{
  "num_hidden_layers": 22,
  "hidden_size": 320,
  "num_attention_heads": 10,
  "num_key_value_heads": 10,
  "head_dim": 32,
  "intermediate_size": 1920,
  "vocab_size": 3214,
  "hidden_act": "gelu",
  "norm": "layernorm",
  "norm_place": "pre",
  "norm_eps": 1e-06,
  "positions": "alibi",
  "qk_norm": false,
  "attn_scale": 0.177,
  "bias": "all",
  "tie_word_embeddings": true,
  "parallel_block": false,
  "init": "normal",
  "init_std_qkv": 0.0249,
  "init_std_o": 0.00375,
  "init_std_up": 0.0249,
  "init_std_down": 0.00375,
  "optimizer": "adam_variant",
  "learning_rate": 0.00113,
  "beta1": 0.9,
  "beta2": 0.98,
  "weight_decay": 0.089,
  "lr_head": 0.00298,
  "max_grad_norm": 1.0,
  "warmup_steps": 335,
  "schedule": "wsd",
  "decay_fraction": 0.802,
  "decay_shape": "linear",
  "final_lr_fraction": 0.0,
  "batch_tokens": [32768, 65536],
  "max_seq_len": 768,
  "doc_mask": true,
  "train_tokens": 542700000,
  "max_steps": 11279,
  "dataset": "wikipedia_en"
}
MLP neurons of a small language model. Each row is named by its layer, matrix (up: input weights; down: output weights) and neuron, and shows model dimensions 0-159. Each number is 128 + 24 x the weight over its row's rms, rounded and kept within 0 to 255. Numbers have three digits each.
A block is one neuron, or neurons of one layer that tend to fire together. After each block is what it responds to, as a language model described it from the Wikipedia text at the highest values.

L15.up1761:101113156155149102158102096124150111127161176141144136150087140113137113110117119138150072084096124147122082122081133115133131117105074136134146159163120135113136150093132120133149126154130141126167118168144171121131133134134101101135180120110127123124154149127098132130102133159155122118096120154153111139136148087098163138112126147133147131159101138089128121106104145105106137167105097149164111145146117134126122099088125108111142156149100192129130076107124135153114159110092167
L15.down1761:181136120126118164087151127087163110123105096109129130140126145117136119171145171151148144093106148118155101145169166078061098158171116097135168109143129142110148101122071114124137107134106146132145166124183116074143143126140167115150120124177127110159117115140096109110134151089158110127152144119130128099117081120134146110119145148136140132105158157160115120099145112112131145100157124105139132104128115123108160138105089135138108106151139150127127149117089127124168153147121155
Mid-word subword pieces

L15.up1048:115147097184166149106115140129130113129105138107123134110135128127114131168119123131105078085105103140126134151106118124067122141146169093130143121161133140140157105114148156155166097134133124115109092137128153105109151103129094150106115137122156097196154128160103187176157120127127114145096122147145102133085135138084117147122114136149198122103118130121145107111111149107142073149102128140119139089114108093110053150140153138138155170129131121106122128097142120134138158120155110
L15.down1048:132140132128105118092141126161119107117109145118090120139126120139098150138098157134170104125129050138138139145151131146148165166116131119126146142163176103120128149145146138124118141140145153142110120121153109131152149131158130083156141125150150095149127115150141106130096127118139151153122085096157119147168129145141166147143104103128148155158141098166114140128108131113133134188132084110103150143153168109143102116112153134130115141085096120064135148093144144143113143104151170
Mid-name word continuations

L15.up643:108079096115136158100124079158146102139089136125154103161162114134115155104118131093105091109115164179121158127172123149103100130093111129149122145140129164125145110149134143157128150132120157120096096137133133140120147100165114132153120124140163141139129112098105142151137111138124105194122127130131104148094147152141139142124176142131167137122167110123161125166147156138107111128122137153134097077113149082119135125122139119167117130131135112072113103136125097129091116127174168
L15.down643:148167141100091122165154152149153162140131118133115105123110123150126105144119135100121108117098176126156129151111105129089132133100144130115118071096150098138142105120105133159125067121154150075138136110129105151174184147126114101121126148120090114169170123170148102126127107153106149111101146164112123120158126086146172156157145115088100144091094122125107075136102120177110089121126138112084147176115172140151152120137109150114115126154102125150113125125129143159168118151118153
Table header and list fields

L12.up1197:164114129121175088098100120156132122139081154122147123170134172147117052123111153111124104089104123129119125092122147158140104132088116123110096100121152145097144144150143138131112117165122135107121137120132134154106117164196130122119151145119141135141151096100145120140117127108151128174135118132126106114146107135100124130122158103164144120104124111133144141171124162120115109144115141161156080107135151088095094161162166108158141137116136143105114096133150101145133104157170097
L12.down1197:131117124129121137088137122148117099168168118174178073120133123100112102132127165122113100143150142119131138110142119168130124150138119126143111116110095085129124119103181127094119116102173146134121102131111149111182133147129143178135151123119124113122065124106134108138146115164163139135171112171146126152112143118109159112102119082151091105150134110120109106136111146111085135117129131171172103091094130133136104133103127109121166104148082051157131116139116148124133127134154129
L12.up1218:128129125098148117099102122143141145108124145104125165103159152145085076088147129121052138160129116128103139139142064144130104121139132105186111163182184161145120119157150130152117119157123115101157107137094124159104103117188128167098188205161160111126135120072143155138112124075143104126128116106121131105107149141174153121106126148134131101162123128138153126176119120108155129121114155134088140134128156139161154149123143126173155110093116146130097105153152093114136121132156133
L12.down1218:118085122092123118101191113107123105098129125096154114129097127121140089099154107115143141147174132129133107073109125122161101137149141108062146156124158160141108109148159123138114124099140159092112153142177118063152110101161162129163179142089124120153120096144154140113150069169107128104173154180127137145132114086121160145164145134111115166140155123140147123108114136120087149138129148103128160131124145127124085141125146127098096102165134171130130114128124119119133154106135141
L12.up1514:144111106086153133132119116151162133133167121131143148119125122181084132134135151134117174111142128162129172129160132090088132114132136148143095151136120163130141125113100123124111154132140118148111111143112132166095124132163135099106126139170159122107142141100115165096148118105147102144099110149134085122143160154138121120134132120131163136086076137116078124178132132115162094119146162179138125100112085097104158135116123129129108111097130137123101090120132183113173155164117135
L12.down1514:136148132123189136114162099104114161122110107110134128074164107133107147146114118093141129117138083110133160140129104146114119158148135139118084152094109104143119118120156144082123154160131130121159124104148167121111157139129145139134169129171151086117089089139119165131124148112146116121114062113141136114115159119159138129106153069114166180086094120151111121138079087161127129155139117156121111157127118123161150154102093093159117159122124124128152087118144110096122121105139129
L12.up1600:125148088114129131132158142119171139084106129122124123193129122149097108111089125093134128108090097153120164164148112127128090132115137143142114139160164133132092133175122149131133076120119123116119101146093111141100106147170121125103182113128138112135165120101149173128160143105116148142108129158161143129130159146155133117105137124105157102135136154122111116174123121132155115113138136142140097109115111091115134132142102114145171155098103130130119129121172121050124122159137137
L12.down1600:155128112125125091158158112121134140101135122122121124148088129126104130129113126116106123091114087114147136127133124172092112106114124148124139130158163137126135135139119104132144073107106147106143061138114167114133148170142116123083152096095138056152150120119162149132152124060115132109102117149125139148120167121165160148102128163140150153121106126119116118156116118148130088105159130129127106089148142090114137159120123090144157164097098129116113121107120119105128165139143140
Table cells and word fragments

L8.up137:110103133118168142120129107132164108121149115118093107161091137138131099124132110147143085072149090123124132125132126136136126141115098150102087155183116136125084150104055124131177121102140152117147132160145115162140138135107116131118119115130139106122128123128080179143118124121179105144112158155145138150119109144127137142083107135121136137155141140077144115145114072142098161156125140153098127138137134131146118117136157109109146180142117174093115098138186132111108135115143121
L8.down137:090097140171167127113121157093081146118079166141165114120166111089092119130149090133169149131082076161135104144156155091107113110089131079130129130144149114119145140156120161138093120110155142139120175102084147142151143140132147149123129144158114070164081116121091112152098126126124119103127151134107075156141097128142161159143138099145125163149161127185133129123121112152140141116137108130152130096083160120135133149140098156088111106131084124128094159127120140160069126106125096
L8.up979:112141109136159127136146096119137126117104161122110102097100115088132141091118135134136084131120100122125130099120106104077129114155140128125119111137135149152139150121136074169169132115113137082120170140115134115134121137132135153130136165122147123120127139144137128133129155090145119120140130124152142128133119121144108113131133138114116146099168130107080066158137084153173128163160113138127115147153141116166145098135163141116154133118124121061164057119171108135122124095166124
L8.down979:173141132159130133147148153157131123145096190153140129149100080139131166122147111134131083110089098139156125117134149167119136174141171152121152107116140158138110140173142117095116161119141104140089116143101110136137173146142173147141157167116099121122114154108147104099115108161107124103143118118114135169134158143124109100129157082115135136156105125168130143090138099121098096124101128111116085138164115139067129122148142157105094140137151114167097129139096147109114130153110154
L8.up1080:178110106149158165118097078109122150090110125146132124129129129121095159087115123112122126115116117083149160159094085152134161143122092148126140136156110182122112108153133114159144113149129119118123134099122113112129136173108142118145108091154121124108144103130111121120155135136111166112167146147121156148127164099081165160142148120110150122130140125087072115140145113114097132133188092129129136132103162135145155132144141156153114129111121078053097112129100129130111101133112129
L8.down1080:108146148142141135141104178139119137141169112092108098163147114152134145119143126133162101156120127139165154169102135177154150147110162122110173175175144118104117145098095088115107126110127123098145129080077094097134140100103120133154122139154142094118097151114109130156169170132120154142141081095161130162130075132113139159104103121156145195110159121128117141126145103134132131130154098117142143134122115133139123133090155109122107119126109101128092089177119073124107126132152151
L8.up1642:129139160161081155135142102144115122123140106108052125112085169078126090119134132112114073166076115127100129112132107160100133115126120082143114119099169119084123122138126136196178167160093087092174132106124147120138138107169153082141137124141166121131097124102125117145139109079141145124138180137107124118112134115088138126158152132120169186069123143072124110155129100130139113176145144113074149160060144108165148124108139130076144166117119146133145115134127131103150112093116127
L8.down1642:107097172109074138079157109130124153151117135111134157087135157109105120145083133150168115106156121153050138149085102126125130122172115141105119110101131118125114178122099131084115068123121131137111149167122109131122111108140128117114092155094112179110164131154141188113147127171130063160192117084151141150154156113134091176149121114104125099101131100139136134122108147108125090144100133162157125137151127115099142131139136114127129106132096137115132129142120124154152116124147142
Mid-word fragments

L15.up429:158125127078147107126131082173164138121123114111159143132093105098134095078124131160113125161154139146100117131102150112138109126091155133118107148132118127166145121122106150121144095144143113137134098120107152106111155182098136154147169087072119122130157142109155117143129143104106099139145125161131170129126152095122159120154203113115101104115085106141138127158134091107121145118120105177095109112177169095130169124138127100174130124085160150128110145109148124160133153132095162
L15.down429:122165109116105129109169117139129156168090136146114128124123123133155101111171130097134138109109128152118151134124133138140135126134123140099123107104140118173112117087116124175140125127064106146136135124138123078130123134112138115142132170125151162126069131131187142129119130138125098096143128152129104138128120170126118154143147113117111138091131163092128103176123097101134142153134162129072133144139099150160109155164121115123124131105147129161094147096103086122130135122133148
Mid-word in foreign names

L8.up797:147123122125106118187154138137119127156172055104130130118127126106135133138095136123132105118102079123124126121101081113132118140109116157151060094121145121138155196124142136163198138112106147138171147095119154139133131125104135162114123150109139102150163137159098131087121120094106112092112120138151095157111120106150147123144129133107145100087110138126139130122104125150095133132088164126120146066158118168133163141098132147097107141139129116149122148144111112128149145085092174
L8.down797:089111144143173150085142127114108137108144144117142138134162086109094155157079133110111115136125129144103123114113114119125172119127073154094133133111171121160154120123120145157146139116133145154102058109089099134097100130157117115080122087115179104096134095128132139125119127132090119088107110070117153167149147107118145137134075155133140109101094067106139131135132148133158161081137114106132144185126126086110128195160139147123120140108116149132104123146143162161156139145143158
L8.up1512:129138145111131129145178126161081115153110096079114139132102149158106165120108121135105139134149123123161089144122135101081154147145129048090124149127140104089105089102118142108128126134129136165144131147138153105112126144152132131159114119065093114158109140142108145116132130127113121145117096130130120120162137085097169158156136125113128117093124178136155077157103148134122116143125149171107132119167160140139133113148121113113109150098125172175091119144140146132115140154130118
L8.down1512:069136108137128150131147109153094116097094099175183150107136143140113121144092134143131141105146166096150137157186112134127124124154125108151136128187096139097125126164128143133121108139129081088136136134106121139123138132163124141109094147067115210130086138123146100163144161174133092139159126105118121107167146172133115126153103130099124146126110159095146113126140098151102147118099104095116127140113149167151134123141175152120137162116097134128114134111097134093134118126113139
L8.up1742:141134120118136116137148124103136136141109101127122153174132149131104107142124124114134097128058105167167160141092086123074170126148118125108123127139124138115088083112120125147127091102093116115129148130157129117155171151114110153133100129098169099134134175133099139090118111092124120111144109160108167125092114123138170128138119112137151144117108158139144134148154072114131132145123156107107123110137163104153149137113179147152120118144119118165154127152145118110124174154134124
L8.down1742:121126123114164105189141125138151163154130139175112141133130130119137114120107157114119105128083099116115111126172093140090185175156129119102159127111101150169171137128101133128119128093096098108104143097149108146146116104175136182131120088177120107164177181160120140129099091193136112097119120090096146135110115172155172149128116135125168092144152133101127137157187117137132121089160096170109121132162121118126111126112134132130161137125115086132137112128141108113123140170179109
L8.up1867:127125122088085117132107150152115145151132119119127122133130179147093136134120152083118151128088110150134145142072134133090178118139118132138140113146139135114117145146126121122152119125129123173130128121125130117097120133133111132103131123110114121134157137137132091118139069085135087148091153144117121118127159100124146174100137156080126068092129105112142116178096162132149104132131143144088123120081159129117134162149153098116096186132151124160134093125119086113127154112119113
L8.down1867:138170132126125142101096133139078141097127095147117125151165117124145122101099131128155107140097160150146120135118131132102092130181091129129119113161111170154092110105123111134121115105144107171094160132140115121126128115144133176123108129108147165151118145149127129115135142163143137106124103168112138098115070118188090118128122101104106129137097106110126116141137101131157131133105132135125128120124092126111119113123171088094073093163104146126111114058117140101132138150129154
Mid-name foreign fragments

L12.up149:154110098088176111161119148110157124119135134126163097130138142166132148142121098119125105127135085115108119108160135111141111115105113114138083121128139119087150173129157120128150115117102141128111084124117116131157130149102168123118127155124157109114165131158146151085148140116150160198073123134114107116150145128077157146107136136131138145132149146127158121147147142114120089131131140155155152070104095160084106088140140106126138109135118114130153122112091118129143139127131166
L12.down149:147180108107106151125115125115172107142115134135160147163153114083145109097118045114092108144134091088126095151142137109072098119158119196135128163082147141124115152096114170137176153107137122151135084187127099150118111094135151131136107118097162137124139144128097121098134126117101112130122123134130100145148145110111094139153150158109151117134154141123096126132141162102151114143116116133112155100123099116099150088134092125131160090131118139097139181088071121160145164123144101
L12.up963:099146083087147138114162142152117117163148143151143138122108098140102137142116119190134121143126064142113141132138081120120138105119154147065102116095112117138171160077059114134153100147099133127112140112144110142131154134109145167133142158092123142153163124110120157109143129139132158118129084120158161094126151134111139144118125101126113122153104123150138094123143105143059113157123164164145119114125117120150134101170154120147118133118136141116152140128128133182130088159123168
L12.down963:164101149140085126161132106113109154134100115146132101129113166102131124130146151090117106108116131094142142135166124173124104144086082120141169131122148156141135146152131136086146113106162135163120097131122155170121142125130179102124131116104174115134122137123149090163158134103151118117117132131146122130134144121165113100114116123149149157128162140107114128118127150088174116114143074090136118202083096120138121179074080109137147132130118104133098167107162137085119166128112119
L12.up1282:087150126092129156146112091148145109142147147127159123110108148134132062130141136200129117094078072131066131136108118138172146137104134175111093143124147145131109155137139158101154090082151114116135131102125162118147141142107131113119171100122145116118141119114098122082096124101129143140124067169084120137168165123094169155119137131161140121152113124099150144103110105143086110155102148140140118079114128125111140092154133123154120108142166140145166132090130119123170153135128178
L12.down1282:122144153128154160159123119129150117119109115113149095130117177102148155115166091114134092118142118123148114142184119165096125118155127094130112145140133136118118178157134101152101116106141161129080084107181114108124114142134151114146145129127113108105140116138168126140129084086105128132095122128132093172165144091074074102187101143148132134137131154116135127126161120170105104137137123125096163129135129168133110121091152107158116119114060141151120150122119172083170149142149136
L12.up1550:123139113067143124121122094137160175110118125090152132110106135135111109116116111160140111116100080115106148155147140157106147081159128110123119094146132119114122184110141127110137122121127108124126117091135140123119195131057107098147097138095133124134155150085124178131099112125099101121109126192161096142121137127092151092141143145167139138126127133128131122156156094123069150132148138149131108133132115169152148140112157106182149096130126105144125133115166098152178172154099171
L12.down1550:086135142137139138140151127178115122137170155110135077153141150134133111125145077085147160091119103116139167110148165173161124087126133100136102117101139115133105177157114128123205150082123078138115156114123145124097132138088135124142104145090122151123162102122114145154071098114123112128150163097128135164132166123089138122135122112128135157139124124126121140089140092126086150123122121117106145136103112093128155121121117160083157144138111114129149122135187116129158132149160139
Mid-word name fragments

L12.up1259:158096134127143124125126138133162103141115151110077123148135129141131099137145126141135156090120150088114109139091106116146076120126152119136128135156155194115105135130120122135166152131116175105171102123117145123135131124173110122115151104166119126149165072137139154154155161118128105140106137121108107129143121148120136127119139199107151097117175177052122141132128159137120115109116140140153149136129120097105097105136144113133142110136102149102142142124110125107117127117153092
L12.down1259:135099127128120145202167124128160139113124178132069139143140113166143108129152143107126182126101177096150134107134156124100144149094137131167120140152119149111113149127140136130143151108049149144132170111137155100147133129122099127166127116170127080156101123129124146134150114178098114114155143139144127138099145163117154133096072153180096116109142142111160122152142117142152143119104134135119155117099123143155116130127105143142088152085112151135134177117146123141063135142148158
L12.up1283:118097158123140138112139146159135129106105125166097154133133152159137146120110125135142138112122117105127109106102100180070108126127158083120152117146127169126094142096121107172128127132098156105104108120127129117101167130167141078149123136133099104162147149124073134144105143100116110153112138148107131115086142133152137148129127139152176115090167167114115062160155152110110070145105114147103165127124133105131104161145111111163120106111093150105159083093128104105124183153149082
L12.down1283:128153129134088140118140116121125160089104155151076182140094165143120161172121124169150129170136142109137115124097113142099143160162142072123157110105053095153157144078118137136088175113152155132144120165106105081135137138139181145107115166148117068102140138121133137137108110146076120097146168142109138091114123130153166153136154153117112131139123115157090104141099141108095088116121113169140091118135110143100155151146148149123113101101117132144108131115150152187138112154097158
L12.up1676:144089178165113137123126187111133117150141068112125148148127164144133131142121090101064129100138159171121103116096145102163090138102114137117131141138122139119134125173135122105142152125114168135141145134118126131122100093166114117129133143185139138161096104131114110099118132110169124147106138114134152116121154117147122147109168171151119090121134160125123133115115175151175110124098155141133075086115135129130070121148124150125122143143115153150119149102117126131116140163158118
L12.down1676:150094166122118162172160134101141111070124125135146091135162161121112137149111168099144115144113153109132093135169150125067128109123130137145173113140148119153111146137134096124145105157130117127091081128141076122111127179089126123090121159126101150115140108144113113123177122133106088156125109186114112157104098133131096122124120127142127145096116092131125105134084131121145132130192081116131122138152124116139129161123165123131104125109136114128112127158148145160110100119112128
L12.up1749:152125112106150122099121143092122161123126169128098115109111149136141086112150125120072120072122140068167098147115149146124082116104103092133151136143159153162099113118110143139124155181120125129134088116124129111169141120154121078121134109109125119160158114102105170173150126104115131162106128129089109170117154077123147094133160127099128109134155205157127127121136131144133129125120139111126138144131146083150109139157160097135183130087089169133080061107184128144113142159148135
L12.down1749:098159117152126149148117153137159142076146119184122111102134131140112139139145145120104157127111109094138092127158145128137118125123111102110139137157157141131115162156104158114121121143152123165124104144139122112102156124167104112122110147083086098127139100147124126113127132129163104136118137085090148142133121138074163156151142121119132120122127082161113113149081160162118108113126155137151112146149129042150120162120124177110121136107122156099164166172128137154165134117111109
Mid-word continuation pieces

L8.up38:139139104127118144152179118159117116147132131126121134149135117132115108128094091147145181129120118128140141137114163132138133155113155126167084147155100132078127168130082130070162123146152164158155150137120135121147206146070103140132112134128157140129111101125084151138125096114130153128111115102067109169156140119151108121115142137145126119098161152132134104120094139133103092105135137130162121069153120104103115156150134144142089165127162172109143122133139116141129156147144171
L8.down38:130134121114142094135121122117127119136171109177130140106115158087149135163122141136155128095150134114132154128131114127127151141111099148109149103098076161144153119128106106157125097103114074131132133093139129155146135119190136171094166101119078134118149148134145102141158162097111123113128146109129147103112159165104090135143124135127083118133132132143152158125131157092111149146140146105092180092133126158151106116135099120091086114125130100149099132165136142149121103120135120
L8.up339:138109117115116101119166115136119127124165081119096143182129110142140099124088132097128121124118153136161152107156137119144124155125131153166120146140127140059067136151092083143144083113137133151100143152085101187136160144153138114119117123116148156126126111115098173127106109113123130126123100129084154126138145143104113147123150121122151117163106144133128102114101147109105160118158107144107101121130077139106152169149160106172127101130155156115148116154159104109138125126125136
L8.down339:081135132166109117140187169130158156104103115143149122131110138149118122144150149122128137130150106123128131137112128142117141161126130105126151106113132115187110105152131126120072131132125088153171126146095143138137129109093098159129117118122128135102092151095099117134105152108130153120160116147117150162111112073152135135129137100156143098117110141147070167131171134140115096152141120126143122114127121130158128134105057155165071144102124140140100088168112101101091139151117171
L8.up1143:128121138150096135117173139158105154144146109093115111119120128112138145121163099148083164141076141132171129144105149143144161124141107129116117128108123116079156147108082074137165112118162110118109139105083136166127109133127103101128098115148128105108104097138098159146096118120122128159105110133125099158130147142142140160138137152118129135163155131128092128112066113151107162151127153110131114158133115126095136155145174121165128117110102169157131137127090144115132138151085113
L8.down1143:157106140130144097119138139130109131145142167120115125121111095075107133163146129104116176114139113146122125141135137137144140173123118129128133146144121068135128098068105091118131132131130103123109152066098126101132094140085152159119127167149130102134085124114121086114120136135139082179107088113128137137121154176063094127141126182148115086138155110117109118121135105110103141112144166145106088134135113158103113148161143117185159088182143144104158102165123122148124127132144111
L8.up1882:146130090142161133141145123107163138163129112101127173153105136182109082138087106102147100121111131163154153144097088118111123119126114205135118135118131128104123095165084162120143083084132168090129150100119126168131134150119127153118139115127184144137114103107067135111092121119123099128100066143102163149102113120139111139130147159125118093153126145149101164123138147132130151129143177175133124141144111135118126126123124120142122088136127119082094106132145173112151138172155158
L8.down1882:158134063120165099108145136153149149140122124070140151133121105184097141133151128132154169076143131085137137151109122114147161129150120148123114128083107118142126100126059133136132102071113139163137118118113136116140157150105148112143082125139114101173143136148081148156091137111119116093162108126123131111102118109056106089107139129134157125147150149131106131117127142128121129138111160125128138137129159138160108139095141166152122135142131083160161150124073163114147091146102150
Before place or venue names

L12.up529:104140116157149142100097117120114116114144154136154106127131137148105147111098169142160093118090116132125148117091071156105126128133130098140138109145107144146095158112139111163186137115151117151127128088133136128155164162168133126140145156127085112148184121157080117130146087092152085098092165170164125120131125134111154126132133110147124144099124163114125121123114127114120096151158127127110113131140143120117098107154124092120125111134084117092164107131112111134137125067104099
L12.down529:128152169145116145129126122121102124099126129127114144090110126121140097109143143156117116165170161138148162142147128116172106158086154130107131179124100144146125117166135137125113154101077046138105164096164130140091106131181135129124136147124094093146140121122189143119169126120182138105155123139106145141123126150150128114100110149093129067128116100110160108156147149109121122100133145128107131116154118159146144161133108099120122133142094128149140079106125174129132123150094153
L12.up1609:117136122147122106163112095081144158099123152124118149151108159120121105091116126123132125141139127119156132108157136144085149126136138172163120123172155152103094155163129101153148074132135128115134118157151129131128186158133091107088093134118169102137150138130130145169144060140150104160142121119089154142156120116118146073106115144139122156146166144101124098103112119123112129146160133141129136122098107122135123158085158128151163138116115141099110100096155123141116130124131134
L12.down1609:120158090158143136127147142103166192119101102155111121126101142098132094120136167087148113154121127141133104104118117132131151175109165136140104143124119109129134126111140137125124145109107133130110164156153097148150101077149141154104099079151125157115113182104130116113142154115099107115121126144100081169113152137123137111109151162150149134126133118115113107070132096148107134122124125139099181099132132158181130144134150154120133141117132135092133105091125117117099106116089116
L12.up1695:089111130138122104110097112163176143152103179150115148101104113110107127127106110178172092130131120151150172138121112109093121107121136093124135134158155147125085168145163136180179097112157127116125135137095171158111152108149114149120150108133146138120143122097111147169144122089157110129134115119124139128153140128130126119114130117139106131148105129113160089149095119131129095142173140123140137151107097088115122117103134140165157124139067111094178152110139124134156140118140116
L12.down1695:160144117113130164125132106132127115108108136092163147105154116115148164093090136132134110125138098143110161095128144142139102114159146138130141122133152119146146137111136157138147134133127128135133129144127130118124140123121147101137128126136072094110120129091134167164141125144097133125125161154101143140120148150124159116131106132198149096084101158103166120201155119121122135094107152090144157083117111147109113088159100141175055163123098142149129141079156111149126128138144116
L12.up1704:099138154095171116136153137114160149155142147120131168157108098101138130149132146144156117161131087135120110150086097101105130141133136151092099134136122146145116138098106118146181119140118110112132151148108157171157129175101129119127142102106117143102163134092121175130160158133148147144119143168164128136109150074105137118118148106085108136141112152138121117105075138150082105160108147118127116164148087102128137091153129130099150114121083111083122149119152143132122142114113163
L12.down1704:178131119191139128121110123098112148111092141114118088113137158115124100108145115141118167160135093149166117129150167123116138128079110129151155124150154117105132150115093098153089163080161143132094104116165089100080146103135150122130138087094119205149144139109149132144156102091110158172137115125103143142128116151147156143116110140125172103103118101129119117094140145116118144123125105099121140147137139113109139167102153099135109144116129122158128111075119180172179100122128125
Mid-word continuation pieces

L8.up617:131107108086100153124126148158098109129137108111144177101149165132163080124123147124106161113137118169142113159102138110140122120080170125144143132127106112135078162123169113125127079125118144124148141127110128114128139129167077142099128145164110111155118103133120140102143088091155134136116119114148088105147146145137151107075131153123120087146127132129098115119110167122134083145097151118126097079141107114136097165131106115169112118123087175101150095099122093122119143156122117
L8.down617:149135098140156114140077153135160116141134109126146127127143124100117172122137113137143076122126134101129150135146110123105112100124118135165168105140141110134138133110141136106145131106127131172100139128111129111095156149115078147057126120119118131118117102168168137091210125122092098132142124088118100124126121117133136090189138121110135146118184133154149165090142178108114161137085155095106114103182143119127148130145131144167105083125158079098154143148154115139119154146121117
L8.up726:142115153125138136081144167118091105137125080147126167139132182140141104081086118133085159102118160111145132108101127109112147117064080142114145152104132112127105081170132149126123106128113194124140134125129112129133127112153124147094135087191123148149120110085076124091154075148149124114142162135143123104104173147154116102141155140113158138082133162117169143108155161160138127195095135145124141100148137126117120128143131089127133135138097161153130125129154130101172157119113112
L8.down726:178161161152129140186064141106136139136118107127132125146154099060151136128152106132119084115133067084105148153167122127117116132158098134129120147136116121079146114171109142164111122145127144136125168085099167137119151154125151174139111138146121114124109125165131130096134137152134163151083127090144112152104163128131131108117145082162136162118157090091138115098133137089140138107099152171131153104153145122152105165136120105108091117132134132121176150115121112115155071137151132
L8.up954:145135108138126139086151144142108144136133151114091125150158159134135120144115148104075125077075096155121107136095128119116114142100162132110106126147134119131107108159116126139140134143130162095161124119106113126146117127145128139122114128146187090109124105132128132087133095071131124108110159171135121106101140141128155077113156166112107137072138195141103125118153110156152123117110158131140127053115140115104112181115155107140106192152144121128128134080115138118120135118137135
L8.down954:097133110132096146142114149188143179171156120109117138144165140159137138115139124126116119114143156080180110119142110160104138083157084110124122132127151145120057128124103127168157130145137151145126128128119136102139129137108090151137169158134145155145169101142124162149155102110107149163147161181172116139158096135142124093123168116085148161145122108169094159122124139117104162072118106145094155092055136120124137135100091147115114134139095079143181155122113126133148125126156119
L8.up1708:133158112169101160116163120131096143159134145119134133131120130152140129115129142129110172111110119155186093146102128129117101078079128183099120124144164093100102149125119149121112126123154186151110097091111119125075135121140114120104130099133173122176127146116110118112130063098132097094129156142134133133097145152169115119126157133106116123105131154136147162099123164188126100151123127101147170146104137143088085180144130110144134179150116118172135136083114132153141145175065143
L8.down1708:151113130120110083127108171123144170084117160155136116110120098132142116082131147115120089122152112129123143129122114087099112132133139133115106157150090141090133155101092154107148081162135125116165150143113123124132145156157109148102134153175114117058102126099167119130137168122151104110098125109147139149116109156136180123123140107163116153136140137110079114115132133152128099109146153139140133092134165144167068140128157122162117118126133156168157133159110136114155130129131126
Piece after s